Weights of a small transformer language model: no biases in attention or MLP, untied embeddings.
MLP neurons of a small language model. Each row is named by its layer, matrix (down: output weights) and neuron, and shows model dimensions 144-239. Each number is 128 + 32 x the weight over its row's rms, rounded and kept within 0 to 255.
After each neuron's rows is what it responds to, as a language model described it from the Wikipedia text at the highest values.

L6.down451 [157 134 175 140 149 100 114 125 179 135 111 111 160 147  93 102 111 160 128 197 170  91 120 113 187  78  90  72 101 164 112 131 168 127 113 114 137 136 121 113 131 104  92 131 140 152 125 167 115 143 113 171 123 172 204 109 123  93 100 143 104 132 192 114 142 103 126 134 156 155  62 129 166 128  94  87 105 150 134 124 129 183 149 166  95 132 127 103  66 143  81 131 186 103 134 154]
Responds to: Subject pronouns opening a new clause, mostly I, it, he, she, they, we in quotes or after that/where/what, e.g. "I'd", "It's".

L6.down254 [165 144 120 107 125 126 149 136 114  66 108  99 191 157 173 127 118  93 136 144 123 179 100  98 142 167 172  95 141  91 138 147 117 110  54 127 165 124  83 171  84 169 141 103 124 141  87 148 138 141  85 166 121 114 100 136 136 118 143 164 132  92 160 122  82 115 131 176 143 176  97 124  98  95 160 103 123 168 166  93 133 135 192  82 132 144 106 130 153  84 121 151 117 153 123 129]
Responds to: Line breaks that cut off an unfinished phrase or lead into a list, table row or dash item, often after a colon, comma or bare caption.

L11.down55 [115 103  83 121 163 123 131 122 193 138 104 102 109 131 149 139 135  84 133 116 140 119 152 105 160 122  61 142  96 115  86 132 137  86 100 149 135 156 153 160 167 178 127 150  93 108 151 140  94 152 162 133 165 139 156 163 172  67  56 132 109 116 139 106 144 109 158 146 132 134  90 158  75 211  92 186  48  90 136 192 106 146 105 138 172 129 171 127 109 143 137 186 158 115 159 199]
Responds to: Subject pronouns opening a clause after that or a reporting verb, mostly in plot summaries: "revealed that they", "told she", "thought I", "telling him he"; weaker on some noun subjects and word fragments.

L6.down1246 [121  85 106 142 172 105 144 198 131 143 128 195 110 101 129 164 171 159  97 234  60 149 128 145  64 118 142 133 130 114 106 132 134 121 111 141 100 142  82 210 129  67 120 102 204 142 152 154 179 104 123 130 107 112 161 143 221 143 129 126 127 122 105 105 144 100 110 151 176 167 108 114 165 196 116  90  94 115 185 143 160  98 113 176 184 112 172 109 148  87 116 104 157 207 162 134]
Responds to: Inner pieces of multi-part foreign names such as sur-Essonne, Mazar-i-Sharif, Tehreek-e-Insaf, also location words after "in" like central.

L4.down1019 [119 102 150  50 143 119 133 119  86 121 139 139  43 160 104 170 175 145  64 101  82 207 101 150 138 116 199 187 118 126 157 177 152 128 125 123 177  68 207  54 128 128 160 167 144 111 148 111 188 140  76 120 135 185  69 125 111 149 174  78 155 151  98 134 144 147 114 136 109 134  99 108 110 148  98 119 162 135 139 127 118 186 172  76 110 133 104 134 147 123 129 151 124 132 136 126]
Responds to: Prepositions and colons inside capitalized titles, names and headings, linking their parts: "Systems of the World", "I Tell My Heart: The Art", "PhD in".

L11.down1431 [127 140 175 116 146  99 137 122 163 144 121 149 141 104  72 169 126  80 100 117 145 136  74 153 149  93 140  79 129 122  49 143 142 148 179 140 112  83 173  61 136 142 158 158 121 154 117 171 126 103 109 112  86 152 128 139 155 121 120 124 161 160  92 145 136 188 105 128  91  95 152 165  78 111 148 111 163 140 177  90 119 177 151  74 172 140 143 149 175  77  87 157  87 104 139 160]
Responds to: Mainly the pronoun her after a verb or preposition (her nose, her photography), plus number words counting items (two Panzer groups, six explosions), and word-fragments like bar, ia.

L4.down289 [100 137 134 134 172 172 125 117 132 111 130 123 194  93  59  57 121  22 175 110 149  95 120 163  86 101  95 104 113 197 130  77 172 127 147  83  93 109 175 178 160 132 102 174 111 100 139 141 125 160 125 121  97 111  71 126 108 126 180 122 145 154 135 132 125 123 147  59 160  81  86 125 126 147 137 191 142 113  81 133 115 119 105 165 127 128 160  73 194 100 113 140 149 142 169 127]
Responds to: Main verbs and -ing forms narrating a person's next career step in biographies, often after "he", "to", "before" or "after", such as returned, returning, playing, was, compete.

L4.down93 [120 132  81 102 147  72 140 189 117 124 139 123 129 146 152 174 150 127 187  96 153 132 135 149 132 127 155 120 141 128  85 157 115 146 113 122  93 161 186 106  76  58  96 146 125 125  81 188 121 189 146 172 126  86 138 138 162 147 152  64 111 157 113 164 142  94 106 126 112 196 105 167 102 159 100 104 149 172 129 138 146 133 132 185 159 159 102 180 118 175 137  46 145 172  89 161]
Responds to: Mid-word pieces, mostly in Arabic and South Asian names (al in Ahrar al-Sharqiya, ul in Abul, e in Ahl-e), also split words like bin-ding, op-timized.

L11.down303 [131 133 189  97 123 167 152 122  83  67  77 135 108 196 130 173  83 115 163 173 124  67 168  90 141 167 119 136 143  90 111  77 115 128 112  75 147 100 144 159 121 112 114 144 177 122 138 161 166 155 112 152 195 103  80 173 116 153 146  79 158 135 117 134 170 164  84  85  99 161 115  91 129 110 175  71 154 110 122 118  90 182  90 103 145 127 133  91 167 106 135 145 150  84 145 194]
Responds to: Line breaks and separators in lists, tables, match results and LaTeX formulas, e.g. the newline after "2025:", table pipes, "=" in equations.

L4.down224 [175 133 138 195 125 157  93 129 151 127 123 129  88 170 180 115 100 163 167 221 165 107 130  44 122 104 118 112 153 116 127 110 144 180 143 136 132 149 129  65 117 135 140 138 127 115 104 149 125 103 128  99 110  59 119 151  78 121  81 141 140 116 141 139  61 134 130 122 152 120 138 146 100 101 157  85 119 106 157 126 125 161 159 108 133 115 124  95 137 177  83 117 164 115 139  92]
Responds to: Subject pronouns (he, it, they, she) right after which, that, what or a comma opening a clause, as in "which he captains"; also word-internal fragments like Fi-fe, Sa-x-ony.

L6.down500 [131  99 131 151 140  79 126 121 138 147 142  78 133  98 176  65  83 196 177  78 134 116 167  79 174  85 171 143 142  98 105 135  67 149 146 124 116 152 104 136 128 162 151 117 196  67 146 169 152  97 134 158  75  51  80 160 157  90 171 173  66 125 139  96 130 136  93 119 115 155 153 155 123 147  88 128 151 100 184 102 186 133 125 126 126  62 138 121 209 108 152 171  81 104 112 145]
Responds to: Word-piece fragments inside proper names and titles, often a capital O opening a name's second part (Houston Oilers, Standing Ovation), plus role/character.

L4.down658 [ 76 116 127 112 125 150 101  93 121  99 120 130  76 124 187 130 116  82 120 136  63  84 109 131 153 118 198 118 111 122 150 112 115 166 107  81  89 149 124 122 195 111  81 150 125 102 164 107 119 159  34  85  93 134 152 109 117 140  67 176 136 117 157 185 117 134  96 109 105 171 149 133  39 168 131 120 149 165 154 165 192 109 131 106 154 125 177 117 127 107  89 111 125 154  90 131]
Responds to: Early subword pieces inside rare or foreign words and names, such as the a in K-a-zakhstan, es in ca-es-ar, and Ma in Mavri.

L11.down26 [148 140 124 146 165 125  55 115  92  90 121 101 129  82 170  92 133 144 124  67 148 162 145 152 104 142  98 119 145 132 135 152 133 110 154 164 106 115 155  89 112 111 165  85 144 149 146 170 147  98  96 121 100  64 164 125 117  89 146  39 183 148 125 140 148  91 152 126 134 100 111 102 160 128 158 155 100 103  90 127  86 186 178  89 169 109 139 107  71 100 147  95 136 172 128 108]
Responds to: Final pieces of person names and person nouns, especially feminine ones (Wend-y, Emil-y, Countes-s, Lady), plus she, who, footballer, member.

L11.down80 [169  95 185 163 100 104 138 134 128 143 115  82 126 120 139 149 132 117 175 101 121 160  76 113 106 120 197 118 181 110  67 110 127 115 124 177 109 132 150 154 104  85 120  99  82 166 168 124 126 149 132  98 116 134 140 133 112 113 140 109  95  87 103 135 137 134 141 189 147  77  90 108 191 153 138 179 115 130 119 126 139 138 171  89 107 102 140 149 136 162 156 201 139 161 164 149]
Responds to: First token of a proper name, often a capital-letter fragment, in lists, tables and citations, such as O of O'Reilly, University, Ri of Rik, Paul.

L11.down1090 [ 97  39 112  82 188 137  91 115 148 103 171 115 114 132 169 125 126 131 143 191 146 122 172 206 179 183 138 141 165  83 165 106 132 120 111 157 158 181  97 106  98  83 120 144  96 129 146 153 179  72 127 133 151 145  91  72 108 140  79 154 163 121  80 122 192 157  97  65 143 165 128 132 126 145 103 115  75 174 172  97 110 157 107  84 113 144 173 126 172  82 127  98 126 154  91 173]
Responds to: Tokens inside titles of songs, albums, books, films or publications, often a second or later word like My, New, The, A, or a word-piece.

L4.down1321 [ 94 187 136 159 112 123 134 136  98  82  73  87 158 151 124  91 154 158 102 146  96 184 108  51 231  94 130 113 119 149 128  92 171 171  55 111 117 122  79 158 123  87 139 151 137 168 139 118  78 153 138 146 133  87 118 107 153 149 117 149 139 133 160 162 114 162 122 136 168 145 192 150 143 148  83 172 124 101 175 102 101 150  88 111 152 115 111 141 146 111 109 114 130 142 171  99]
Responds to: Newline tokens ending a list item, table row or paragraph, just before the next dash item, table row, heading or paragraph, e.g. after "|" or ";".

L11.down1513 [129 123 108 119 185 114 192 119 115 161 152  89 126 174 109  90 130 143 122 156 134 141  80 162 107 127 109 119 185 134 138 132  95  91 140 180 145  63 108 104 133 168 123  79 145 160  80 118  95 122 133 156 173 128 140 163 197 148 184 106 124 134 113  82 115  78 159 140  61  97 133  64 137 121 148 127 146 129  95 116 143  86  90 133 205 137 137  97 105 107 147  89 131 109  72 147]
Responds to: Degree adverbs and -ly suffixes before the word they modify (sharply, highly, generally); also the linking e in Urdu names like Tehreek-e-Insaf.

L6.down1517 [ 85  99 131 155 175 154  46  90 160 159 163 165 138 136 148 172 126 125 127 158  99 103 123  80 123 115 133 135 149 166 153 102 117 146 127 138 160 131 132 142 200 149 100 190  66 119 109 166 151  84 150 126 140 184 110 135 117 140 152 115  62 126 166 181 144 141 142 138 134 160 160 104 107 143  77 165  87 129 235 158 105 135 151 209 107 136 163 182 172 144 123 165  77  52 111 145]
Responds to: Word pieces and short words inside titles and proper names, often possessives (My, Your, Our) or endings (Lone-ly, B-etter); also comparatives like larger, further, more.

L6.down1381 [142 162 124 162 116 120 109  92 112 198 130  99 154 113 122  61 170  84 151  78 174 165 102 118 134 156  83 122 141 114 185 180 124 185 113 136 122  74 151  81 167 121 111 168 110  71 172 121 194 146 108  95  92 137 144 114 110 119 123 121  60 103 132  98 128 135 175 162 133 172 158 110 154 150 112 186 144  89  98  89 117 162 151 159 125 184 106 146 152  92 123 148 104 168 136 155]
Responds to: Inflectional endings or final pieces of intransitive verbs of change, motion or endurance, such as ris-en, merge-s, persever-ed, fell, died.

L6.down1264 [148  88 121  96 106 150 106 182 115 149 113 135 118 114 147 147 152 140 106 200 127 154 135 131  99  80 111 155 109  92 143 139 122  95 138 124 138  87 113 184 154 161 155 195 172 125 195 137  77 112 164 125 110 173 153 126 141 140 114 205 123 134 162 123 117 194  52  76 128  95 120 201 122 152  88 114 123 174 134 120  66 150 146 113 124 142 153 108 137 138  99 149 225 131 158  65]
Responds to: Final word pieces that finish a person's first name or surname (Nikola-i, Andre-y, Ridg-way), plus person-role nouns such as manager, sculptor, musician and founder.

L11.down1535 [135  94 115 146 116 221  71 128 137 111 148 127 131 142 138 119 129 167 119 138 145 148  95 153 158 125 120 122 117 130 104 162 109 148  84 109 119 158 118 125 109 126 112 108 142  80 109 104 120 101  86 123 106 126 186 169  98 104 156 102 125 175 133 108 100 140  98 129 139 104  99 110  78 137 136 127 169 107 168 123 129  82 118 135  99 135 163 107 159 124 149 124 143 107  61  88]
Responds to: First word-piece of multi-piece foreign names and places, like Ka in Kabul or Kalašová, Ma in Mao, often in lists and tables; weaker on digits and table pipes.